From a checkpoint of a small transformer trained on Wikipedia.
Size: 8 layers, vocabulary 50257, 96.1M parameters.
Architecture: learned positions, biases on query, key and value, tied embeddings.
Training: a variant of Adam for these matrices, 1289M tokens, 4918 steps.
MLP neurons of a small language model. Each row is named by its layer, matrix (down: output weights) and neuron, and shows model dimensions 512-767. Each number is 500 + 50 x the weight over its row's rms, rounded and kept within 0 to 999. Numbers have three digits each.
A block is one neuron, or neurons of one layer that tend to fire together. Before each block is what it responds to, as a language model described it from the Wikipedia text at the highest values.

Description: Early word-piece fragments of proper names, often an initial M or V after a space or comma, such as M·S, Tim, Vam·os, Mob·ridge.
L2.down2:515573469480516549529437551428476544493542398471506437382471476543492486609527532577508507442469477373519592662459486548504474432569565510648452528588576430440451583417581575550506481468516502557492445516519441579430554500446422522538546473557513365565520508503497615554463486429426483499495535514408469549551454527538491448484527551471568494454455483510546579527547543525569420526503486497502466443446585526546545498452458553518383404485631582479597573506548539570505542455617434472470468414442544536508523458453460517448509531595494528465430445441465541495447475489458510461521463553564568486480525505524557532437553567514521480508498459475495419587426583599503546437474443479517516435513454526416554456576489503547446521459526469496458436492564518595542463435483532
L2.down240:454544515493479508434419523475594526459539604575429504532359507539483485537561567408451446454456479512455547597570535495565560488442373508548500481506536491555439539454506500485512494556530428467542499488485505477506463454552427547564475528458508485583419573489424501506561527473380533571529549533497468555557549576557473521463434452494514364524407507392507464493439459539579512554555547519541429535436504435522573515509436493512509518501498483512526362465489587482458456498462375469538638479495411439502511473496465489563572468576506543435575533483503490541521455606470465439473454462539489552471505548534484532495529519472517485507458501518565531507630462538495459490534446475544488555544479456526450524487529506492545370499565586422446528410501540562478397444491469
L2.down286:493525525438504555587436488475608508456541512614506438428400464537550480479554589457470431484542540478456544489508474434597403468557515467576472408530484484495410542468566566545478478437481449518532487513563443478508443596595436489481573495590537438490509533536552545515544509444476541522521516520501541440597543530523484442567540568418479476515518521587441678488409674511510366557601539508473545470392500522579478542570498572533454540486559598514512536459509445529491467432551493471532519486560489538478530538502502507460540527499597524452400406453458541505484543614512536498479501562542535487480439491531440548551486486401490546443537537454465454524486607568508547519558529494531500584531511417571508525553516498495481501446468574492506481513480617555459549449458451
L2.down386:514431511486541468514495505429468504494479491513566513563531510391496564574444483515519588550490478423506364551540523572559501494545532438515590424466513578500453586532506412538477558507567462507564548507457517504461498548542452505536497479601555495544609504486543498540423436485496430454460552442486535600505460428529509456486508541551552515409508561466560456496571565460379512542479510499523565377514534492460499503475450499553448429427492547466499542535502500545521393619576436525409451443400535498426513464506487520451577471540433509400446534427433532488529493637461494522481521507473498531446504478514479559510481472498577571487506460537473523546434484480563542512421500529511521488452511503352465458586476539536450615493503404557520461549526601492512523487462524
L2.down980:506474444444538505506458515543488429530488492480462532460462421579471539401546577404517534535480500438497597543471503480496548547525507520524564428505512424433491584423508536496487505509482474511470555564568470624403483552520540483470542513562516467524447558485436574602429462553385489511511542493486519524652446549473440406615464510517616473391550475588498573545446517412441430512571500478456479484428476501488586598498476503595483438475621557513570520486635506513475556481557459476492500498484518548415469468490457420465565505498497534501503493414550545471513531536468524499438493510543583511484620462510460470485527531460516439509473547439457410493348582469492451515543440489543525563613511490489530542591534472473469518459510488502528561484505537593511538568480433
L2.down1733:525512480493565494409442451520576533426514552433474524603579466506481515546523588527491528506498487481447524527496542523413419410495618433573497441498391612477527585484478493419492503511469451477506452494526441457445482539529435519501535563502497537489569520472528552494488498554427454439520592525462371613548558464483457529656556515548523529516655577517502488518526411455436481466453571505515553508463564530501509528520514482524475457411498578493521520458508566501349478563413464424505438428459531506440544506599539463473566516457525419486547553482418503562494488556500578491506582452542540513486471535481427469459499489450456513435547531570533427548517473444497454497544462525458443522558483526495450497576484505478481503578546444540534530511509546500532474449470465
L2.down2692:474509499422524579571558570528575493460486509503442503494431526520514537510562501475344456527442477434525474502498496435454482486519525515562455473528498532509446434425538455594383495510496508505533555474529514530569499431567484502591506594496552513469499540450432534513560537558435506551416534542418478510474463486584431485579464593462534498398481482509419515504506532521464532571524476513520539435439425498478528622497511481535472453511561499523438553484552492525594518508518488572499500515554549545511540535485532492562564587474546520534470511472517501465478551590618399464487506571520603534544490467437461546493569555513443486414502435536435513505492552431557501594437520474462493488551585468420550452560546484607508433480533513515508483372514569632557389481416516
L2.down2733:434478551477558499469481547421479541503489482546416546494453476551498489577494515504559500490440531423536514578468544519583561447534573555529521472457508468438521536487513604533507408555536497514547621489443457498495446540402422514535508515468495507525556448451472453525552483485443454551415532503524444569521549513613479451519417461483615517517505551535631553571509634462451455452514503471474468546511461480448541578465494612514462417468556529515566578507509513548458492480526526505526502428564617555416495488556470595459489539492515494538608550465517523532481555536445567567413502490428502553451535503514479585496607453473510464491515442443554537506421518572477609368627506566554535517544477483504490436578478519509419397481538530565555543552532520558606430478547448

Description: A capital M split off as its own token at the start of a word, usually after a list dash, table pipe, colon, comma or "of", as in M|ock Tudor, M|ansion House, M|att.
L4.down6:543392563554416538452594551433501429576408580485571585485470554402495466519472408478462467462519570452507536515532645540554504439452530457486442518511588516442557539488546518464528535522552531456515429481498520443532493530467561427537453503516447509463476497487352479404487456480463430425491481546428523519490548562443418457540489502509521497441501487555426494523592529486560466442342500419508534498440562547505446406502407460479558412522443550529599552530414528539568562569468493448454584575549456479426482598410457479527526497453550453467539554445569574601485486509450443538487503485522409583493511458553403493544468545456591572516483588469531510533526438558533485483465529464496490442492567512524518522491509480428450480491527483468500472459540542455433537423543551
L4.down1172:505457333561410576524478472555495489476466604541497497482494486499440580527573549496530399543467470515557532367499471510461498446462542537462419495530452536444559474446537528447510558490566464419507448521468501506337500463523441480458496496501490554509505522519539443520480490533547546550544460494501596519458412497627538544486510505447462467419449464499424457538491509499504536417538525466523499590526526550560463526508537448543503539577471427466501570458461569526434491455454544454490459574572530431494450419439516461415521428436469530419504498483506466544543479495470498489581415500574449463468478526583552523559602597533574547545503576505468541464483527519412518451567515473480464475501526584535511402480490500510543538531502503364451479485499474487578492539436387
L4.down1835:525475496470431595515486557397432489451581514452524485481587404595495452457559547487569509525557570547518411463476502488497561495514406527469521441493466460472533478537507523566467502515421409495467473421529496537466463512508438514465520551517468454564615546485444470604408396554468544554470598437488480463504512498490504540502480377519538533491463543489519439523464441507504613432489468442478407496521507426477580420519531459514471508536493443481528560556474518512523511531563548512474375554520530505490492519577518439426568452559567448516553451386500518516457424510505460508460588555502405478493451482479521539518563500515456546568542505525511551570586468528423573584443457490430519500511588514498461498478541468523449509371514509558529540445486562409506497458488367
L4.down2115:496552444474472469544491496595503547466544450578476444352568538446491461473472465443472499509482451451472480546484467471520446481430407477524549527545452538512428548630557458540493528566514503468542463556488487463442468498520533559484557579536469444597536481452601635475460487539608480536464561522507480468397538425458475516511555517432491492461464553505402376607458499486500592522648505401527437471507475524572474496558509603537545472422405511496379465447612449540450468510546500471473450471495464514499514537623500510494373553461546510428487582492464426507589549525490493432579471514434453534366634470497466494492512505549573531581493619532525518639426528498548487485513464441521460550505550485504521437475506516438458451498499423450505514460490455515438422522441516
L4.down2516:517485483556527503469430476581528480523466491380482443495447516547460591489469547501438535449576447494481437440503523524587376405515582492459469504519586554573597508541468482434446468436537468591459521524552631485468462610505517546451452566555540402478385507478421507542581518461533472476465514540523623568486557472444453469461461568415540502447422446505497436589518523474619548621471505514512485419523547468536466527487647527467476538572468578494493461493556553502490608549504462489433464447526478393483531563472534569524505572582464505508501561504504451533487437487472501561507520499421473632554521514497570532444488456481512570425539502549497560509558566519513450578432510422495456442402533421509546443557565557517547534434465517553462440518494451448471491515452459
L4.down2700:418523606513503508513512475507527477438422579479479586542615552515551537486493528462466454503523532535496479498405453559605507550492472423524482489452415499525499491551466532368484563467462457500545552590528471491504504441470524542580565449610504551598502496455491479495383410542579568449473522445506517497435489410487462536531568484494538474475474463511500481499528494499493555447517484518539499554496424484496527435596412504419516497555530482468437514390430408584475451461500505484399486520476521512549482523500512469459467509497463442533509480463416470490472459513478582428503500441453550548456475575470503525445449469483450540478506538470507591563574544368479519493472531467559521525488519483489511530455608586457385485541472503534525580509566492544520514534414451
L4.down2706:470429523503481463490468435529478414570514517506476508452407519419530503539515490473463468468512543546565461645432517462543515536527509440474477593491576552576499485497626431432547489436518509432519465482531544539598549507473544369542492606514498424484442426465541511507543485435556518523523521409520582472495547523495486552531503533529533546540534536565482499536619565466562578465406457411522560417446547496535449492465599464485464434515510453575429504395456477487512508453555538468519503550568539465508520425490493619515511481518365387428472455507516498515485444457482469401536450436574478458444536470551537530491500497479491465551547509533522557529517493588548552493527526551555457471509517595488570462629511492479487536505527422492531512500406524456501464482534450
L4.down2980:500501533520517457480533524493495455563459525487505521480430444480495545559505492506492473468468435457464597510380502423506605387537398480480497437430495448519494423548540415416432471509585578405510540465473544528483515550381482371510502492530500459508490485472476421427530466488553463521466515581564543413513524436506411566459426593517490510522533490435530475512465578423510496407426417434518507598534460416440516387528549547484419481509461489467464522532476584517529501615531432443397526489556438503628516532512492563542509511532542467429537408526544566564421465440489511488500493545506421544530512479538514521500576426470466562451482557415564487455516520514474434436567498543552499476499485531525491502447492522524494476467474445550492489584452479446554550444396434

Description: First token of a person's surname right after a given name or middle initial, mostly in lists and tables, e.g. Michael Lewis, Thomas J. Lane, Joe Biden.
L2.down948:483554504497596433532490539513377445541518493564485441549519456543542500545551557534533463531529554488520471523501505380467429428488562537512593412499578486564505572559547565610541610518580495469476430454504439528513531484576501587537492441539536581550354479400466438481545440475445482442558464435580505447578544577481510531544528567418484483472465467545661504487524409489512434407527513560471553373514496497453512460565492531484492422413472534454485505575480493533444464495467387445503483490486484439523575545538472476530503498546460512569473487543461407483459458497525500484486426440442547462460530520473557502491459466446468479527531512501480471465375527474541518503517520519432527496485517585504490547522510518555486540505459475499537510481547541466449472519518437
L2.down984:513523559473580554546546468409493494498455450560487464474504524701528616463496499513474452438551478576525534520531517559509524467546470495419532473526581517548544507450511421526432451418553514443557469449496433558553477508535448524475441464483570515482434555521487519589483515496531627528529483481571470477629439567477465506473447597472468528429542538530566513548559455570540552547476565458489518605486526421484514524466471623481575515500533578505451508485557573515534447494470618493423524506525411519524522549467510538521577480467498530419426541624495449491484560460484529453430451423606424513452518535509484503481455457530478521486535461434518417489420484423516511525606490425554418539557564488453460525429490521378457535482451539543537463536513429562442427528533428
L2.down1007:505529444524424475505486505513500470556641500540535433482458502481546532457372531457427485618524562563492419495554562378528518467512565554453452524424483446375536452510549509558551478595489635507555520572535498536485454480509568426524521482522528534510476514407442475513531529591568457530464472420617593542476467454478477513457586545556470483423524506518407453530531503514457485546585554446457518414541484491490464504560510523534455456487484497528449502495459516467541518589546523544482443551501471542522488415521478427560405506466493459530423531620513464477479493523550506544462551477494555536421503498526481551489560504559567574434520541421556550529412469430531563520513451453438509519481510431566515508559507446543503549524549464516555520469398548405499561503481353
L2.down1186:442487484537465521446500575515557491475507643531499581494466507540511432531440427493535475440539581604494507558485519569405494596533473564505367471523543554448588366428564520529546486517458439474516461485551488442515469452578488584412563537519608534537439590486477462527545400540511528554521445553479536568517477496485520506507502500459496512489405569493506469529454541529524462534468517521474495452455450519512547369442410425307466520407547511522492468540521535570482422518498572519469444537464528492415565506458483456529421462443457463479500513544541488504452528512504549511555515515543445515490507513458548490463477495496448510465510498577519424513505541498513535592443504512479527526507499527507497471505533569488431544465489484479612506477486533384464543467527459
L2.down1314:442467511523515456475474559507495542466559541490480509486469466443504519527541453431498451487574596502468508558491473558494483571574519564481516406546492474466476485403626471490466471497509442503484540548473597432541544508482465563516498502638461427528519508446491517501441489468476554613528538462518558516466423472464417460395527435533496437545478490493596547592436528549612414521505599473548423581425455376562503509544466455524539488476440480541531473476501567553566491466500561569496469447534482417485488508467531448502480510482495470509586535503553480508548499480486501573569440454507616478484516492501422457451552516440447535535446490486474512491607580570460414500514566495431601522414494510576494482411472455500463483462479547436486555588487477543417489551471472
L2.down1656:460490581463436574597523564487527440531548586468484431503498513473450522526464480536433427486540468433500414600521557377454470486471454531497421527495508505445580443508498492532467455540533463605556439515458556515472477437450427520532534578490418466507481491485460458382482443662445511488568506407505516542539489486528491481474542527561524485453534468502546551531418416558465497546506458535519471467542528443554528439493529525526473432558594473559489475453589499465512499545491495504578519480556528541536570543361533521518484366481484544450510551501536545486587445532534465516531520525456627464463564553466480512458508536551444510493533438566495435553477495446542517483533422486437529483488421416513421591558479503505590489508445507472504533462466399594478528465436488
L2.down1972:506452565468460569568507566600559504519612526546411509489520492480474504457540513496455417503486483510610535528501522374492502499540580451519491406472441436479422492422523531582446470465418488438507513577566432495493502552472493553375421558530458376621501490384388573497455414519523551494584509546473445451550509570544492489481504359557539545519420550543560576548472424527544413518555556512473533507433524502488545457492459481431476499520498447603475446550543577489434593500593538591511494456432553431538483588494425501529451487518465508564547534476557443552507405557539486483477385493577464550481528413451478507434497566445515544560481496532544531468503474446480411434396496567564545593577457443558446506425487549453516424493573540459534513502449396532456494495492444
L2.down2620:435631478450525492531484545523571511608482499555475539498513480534520470432428509449549535518483431522619497517451548510507387507457375489415531473519476414505543531503529593461499491434525565430505480496535559534513505481590642499573549456553480589447465443494471490396539465444521540428536498562508493537508477577480517542456477562512498502487480503482533513489472444468565492561491492488464478561443421407508497506487437474506506430446538540501507454435410570493499489434484544608505519531569585547572425555437515368592479512463546482461526502525581513500447457555426505438482530465502529472506522510435425556454561509632570515473449531556490567515467461525611485549457493449488435509557516508563503554486490509457509478521443579487533539417456437450461460534527427

Description: Either a word-initial M or m split off after punctuation (non-mainstream, Rowers: Matt, 1988 | Mansion), or a two-digit number in tables or lists (3:20, 14-carat, 20 January).
L3.down2014:449380484507536541444540425517530530420572448493466501436490491517509614513561491543504558502545382495511508538487457557501499395543534468487488561509532450572509532542456449448438536488497561599520525463590448533417544569500454421545533571516490561449573442506464520496509439486492506543448487488559495489595522454545456553492494455456510549511493530481462569594463513434460480490525536546408513458506554514505552604502386582476498370438588486519598539520445547596460596557435490553525491427476565424519516565452470558445470501435481419410527427479452531434474498498570474558515597470524473521433519439472541529440479509417474548515517541461505471528469458543450583460542518571534469502506491580500486471529482448530446466354491532491519479507491506502519481432485350

Description: The token F or f at the start of a word, often after punctuation, list dashes or table pipes, as in F|rogs, F|ernando, the f|uel.
L4.down169:501556444563453542404568489488397655563534635604594499453426506502502468524467483522467455475568418554451579472516569488566551548448519530418434549495460499526508508512502468488535487433511520439463449533471512554471516552587488482429480437558456430584531515528450471454508556401473564529496491385578477523492535474524459543574436529493474510501432524463460531593495501480462549428566472474498413462586523538500432553570523601497515528373497445482450548534405437584513438577431494545511498522439499472471557502569439519467589442486398580506494584586458510492548512477500533470530491480618465533469389427514585482439469546530504487534431609453397463410427537451639504508528469453411517495452465539438491575437593571442478481477477541490441523530542508530492521454571482
L4.down652:538524489541558486503470579555481428465364465515470443440571504447470489456540539517543467488376544552463447378455458543487537434524531476502497472338571470550532433453456523512472543440548405547532521469481596497560481494541491586454571513513483402546482536472515545371438434504487459526415521490486426515556534515482530515452429530485519536459562529612526635483608608462532577548469498518459442538566542516526531523475374361493559472625525569524494525537473527531388534472506450537514566468497527516506544464484520637460496519400544574510494475537511580574582563593633585429523427464459506572577531523536518463395455509504541489504518419553524453545387439425487404540446465530571533530498497589498458462613479484431561581461480598576553551471476572590545540533499529
L4.down988:488566550501501475515522637465493538447508395427465526535506550440525587527512432479562488531431466484490556518536451524493477474407495484528429486530535548476448466422541542502481532598446470376533511581558489548518515551532478537519493522535470534517476506558512554519481458423437527583554433468500512434507583457516409497564386476479499410518486511463551510575439500542478479413494323473493470556646467495467493410460548533502540479532439452534609457516495512524378560469560443597492498544499473465488554484447468463562426575559487479499505541534489594466484554527448491412489440487424560525516518524443510482442553422429517457505524542444497561479467451559543517484420515468437541460469416515491528509460493542457631532473483493565525446499467433459552459500436480
L4.down1654:462540479418562461517574454479585508474513485508483497547652468456529517428504526511480527449508501495514538489507477628535513454505515547562540541547538474528554473399627452480388520550579491549483525497579531528512466494575542431499556527565474487561483519561549521448386538391551518521550564422467629525450498573415473544536506519600467534410443508425508585463582475489431471476535475479468502480519521433486405485483408468363480494406432521507478409490525506583423525582509482521542467410475521534481542479554551475474501422497517465426554463526452477511425516465583516511532549440538547573494478474447494559511536497470570587540534529502495532472510564560370429549418549612488577456453519448500400465473446549485539515497518509429459464515463444384462493498577480
L4.down1663:513588419476533484494539511495535534531544444489480371499462529491515526550485458490552487481433565459538524466423538570518548557453338597512520533449569491507466443547496574400514458482609494517435531555549534647574436484518524497507517554568470537534539553533537451505540531512495573469521572494516535483537570595531406478611530440519491525545512452502559552524497513497472493495420535576544559495528471480497467495449444555522479520486500403533515492480461498553420541550466483484492544536527478521439464528541633479517487544489455437506514522511525558468440502481519555470475434493458462518536540532488538479491547424408459561413442465478551415495479550529484432435573453565421531453476501533527424423476423574516400551408524514413591542421513525652479512554513532
L4.down1732:531459508522457429421458481515456521455476436562423436497494488371463486569447485486542506417511463590571462486521531498483520401482597458378456502478542555535564555456478491460485585526499449494499488426621483515396574544558470399471546485550305488543404549508454471473446471470430454551413471429573459508493487468546460469431498545502547597492463496414503491502418485497495539487479458536479608524506377515509492476507486571501483492449507538520531479554441569492448525486486541530501503485422438484508495523563434588443466519489520547366483480522594492501434513530561522494563502522403471500489474531514492502460475494580534435404514511562433486532493466477479595535639643608485368479421531499587531638537522475542505472538609474441539469509544510540570531447450514
L4.down2452:508492473581424455424500523476561500524483488481515487464500470467482622502510553548493454528494501451445528459547512498412463593397497491476535525446491517458533460467416479491530429485503585540572441517616573549419428535497462506510530567495389499449499573496456552553533548498482500498519485444539458519568475574546470494458546487554574466557460597514489489480471475485573569434459494578436534567517529535516471456578388504486438432433513523492509551556400481520496460522568479511404418526452513485637522466490385452476483444521494538403532546518578483515444490536481554424528448537475479459455493488497502509535467588477482525579547627476553505445462516482495568587449562482503452445450388467479410514485574515433578445534640513466414448543466575476579497444528496
L4.down2678:557420515511547473515502425495547531525506510498574543548401550452414508388472500529440504558537476484467485563488504573530448577399465511570542440496480453519535431532537458573555442528528534558485486476521508485458543467474475571438428499434615465524436570570486493449349586429453518511450460532515472477532461509397528476426495492447542494452508425487533588572522498444516541506524544585444462510515438450519487480594349494522470509507551507523461564527606602491473517482552520462573435574530534617520502591478546412496493533399482429603554390505438498538484383504470403460439494488473462505453490585511599472496539483558456495547465385518472515475488378490520516504474460508442505467553514487394534530494512515564471503503462506509507520543552446512497470531540573

Description: The first token of a person's given name, often split pieces like An, L, K, mostly after table pipes in results, cast or election rows, sometimes in prose (married Louise).
L4.down138:390510501461538503479443458477504569522622530546456601445482539487577401456427540501496523460543498414443475521571502484503579549527499503472453490485541584513563503388547479583541469460570541478437528571433578489519547494515468436486509573528509483460495490432468512517495464558520512436544495566428441556443546521579447587462528481528585427572468501509489559512475521528493455541541449488456540468464509438504548411424550505498571518474500482493531617458593461497552497510488534514523607477486570472533510466490507414601534424453535482499508458543562549513522497586468494518550464481543477465505507448540386559487551552491585543417472375472523466393416503472542478490548515557422477527582585504458515430645516554421558421495594448503451517534381523537486570524590529
L4.down682:509523507497504532483540514557534592483480530574543477509496547451588496419513482533526532589501474538457458638503502439533465509356466426503435573555490493592543523544562567539506401479525455433493488500464506454444495459528481528545345579547478552526520529503500533506495446492615501553454475542409584460450463478533511397525616474452509437483457552443402536458507499531539418485458461518495455522507463466486512575466448542485510476520445384493434487573535461535459438521511523450545508394466553525469483528548550498367534489384596368533461500535514474546478571565556510530504590572541508439427484444481419540488456531599582514513539480516550470481457461483449501540506480539576471583508510510437503552539486541611473442511477471494540468434367527485525552519554446
L4.down881:533416493529528521536400519460514468514560555490457451421479406520545471483545589493521469422530529570557485492520536454470630477521520407523443493448471531506493481587512546538514392593484556560482597611431599477450537441540532480454473449539461506525591473406484558445507466494545454524458503425442470480478447530493489449505570520462408544517493489464576525559417411450545523569598511407513499467493518414484549425521489605511543571504532522524472496462560569493485431490442558462481502402481570548511531528636500616498434532537506589469471482581479496531493479448512552515395518504499426494499445472594536534529488691584543459459484469511500509455474485450480552504523488452431531463507452477577580390497470568485493435490638492493531560617517534503479527493473346
L4.down1072:469563528528481453540507422572518594495473495528502475498562472430481485535471496521522462504505447512536643522664511475538422513526531434498470422493556521435471511460557454443460493467462457468471483473581550485489520419422525465499457430574524584513467487576618457498462450471466543486545519565455393536505585539460496483487482424479547494485482440454522388588543471565447462481478453548434508483479524524525434578414570413550490496567517583490550456528608512517488573470537519498508498457578551439434502517451458558490468530512441558496556480359499519569490445477494445487509535414506601531511563471483482575574489440554392553581493530488510497438482537471445491524516401580539617485498416496499421559485500438524516446556568568492535383453481556464563395514494519
L4.down1398:538521557562559494469606512409505444466373549506515514472544513573479498513424436455491468545543447576494466451504493586505416437483400432586584585510431399509485459469407466457542448440510433499549473454456488533527462465534461537466500471509548556491473544654557489556404551451457414573457415480565450554500517561442541547468519470414482534538457488523562461554589478505472587399448566523504549521516485490533511482543470477568502479461533500394396472504470502521481453582441487503525546482487450437482517561424444479443549514485604465536472521501485562527479488345502530492500450476496526490540562477513599433479499472524518503497518545468413404513580495541420497484527524556474464579407526485350558510439545449589539506578556566500529409466581469558478492448465554
L4.down1415:522462496499344503477406490430519506535490628417442378523503485499547478437585539505571571537511432478479515525514591486508525507501463577419595486414522539480418465458537440438466445581455464553531473541502500464513504576555500501487568524500480466622447533404528477506496451463544509506555571453466531484497493466451417545429549532492579495493534439427509482570494496466512514524501519443555461508554433439526462381479455520438475498513562536472502573463490431433548409497529593472455568515432507517486468487491521518546448511412568595459502498563415443457478487506472421557484448461439545448428466525502468552436465559451601481479426526410456553429391462457496444428474522486453530508434503450520501412568553622462490504480514543465513521529493595523485547507451393
L4.down2258:598458550501449590422418552527411509488576528626495518464433500424504447538548499519468526518476562455537514532541467427468551423475479471448437444526412553606545575493461602543475515588486521543482493449483448548554478456461502543537502528545451491438537502474398611467483448442579495469542396531488553541513508513458576548454504554464391602594429482476476528378502429484539492428512460523504527482526533547439516517448412550440513469480479505516552457551488561489543493536547577553504577484488459529576421500444491493499496530498462497534460475522551563560551531595417533502483548525538549463489489432478462602481488623576505459506546455557480471535427477481537544385455498411545423464467510489528441430518606609396457415444599497536523527507484509453417538539478474
L4.down3039:459617534546542529446552560510487583495485458549490498507450475487536583538426467457586518519526515501509439474505402521548508505520545565462531512486568552466454500413446489469491479478511493478472525487494431514374567403450512458516453446518518505467464520582524455444466514499493595460499450487505535482519573457495494502568517486507536491506463437455508480588498515525516515452484548477544517495447555441440479536483570381512479529516514606523509455523477526489605508470502601508541496461542467526424551514444463552503511464503373485559486484498500486573530422531484459519505563492553506465561499480409401488480487414546511573525518461457506503489482534480547472513550507463540447484503434493358414485392615430464444495500448546558464368394542582467475423567526540

Description: The first token or word piece of a person's first name, often after a table pipe, comma, colon or title, e.g. J in Jörg, Paul, Helen.
L3.down2873:477518469474486555438414478534458519497705520464551521456508532475482519525522558484468521520485503445444410411499519490484558488436471526467506501589494516487569498544535580541507498523499470511466477560474497482608524523569586452459512604502493490456538511426428502441511465540623523487603419459413483531450497440561457515461530544492493487463506530466497513468419593455521514484546482494574564544532481455452500505489427513488506413453385453555462489517451564474491531491457486436449485573502534476570415558593466486550416488420544369575494478562551465457557562513517599557493482529571504563495470499573483436479585600512595441415535396476529543554468495520502568504498480548462457548571464511526510441536558586511546493452567390485485641518407501450497543564510556

Description: Fires on two groups: word-initial "F/f" pieces after list dashes, table pipes or headers (Fletcher, Final, February), and auxiliaries after subjects (had, was, has been).
L3.down328:581533549511524501403508526551582496470511550510518486490507512497409553552462406520510531493548467542388553454445495519496543615468355416491508449529426535417461449443551519515535503505548413509496472525508545508495470509541606493494516449502343450473513553452484490441443491471475500476555540425419553469500538471493467565595434498532401531492514462471456495541484468498450570509489545492496514492455490501543485494540490465502424488430593581610447510501471530520526542439489379575423513480395571469540481458571504445359541522566461427486441517520487550469491531568475551458602499443566544446449485431504585542488556477434485509443477508445512512414507392467545573450464549527523514505478486599457551562520552491479509473445539528509442491525502473513472544554609464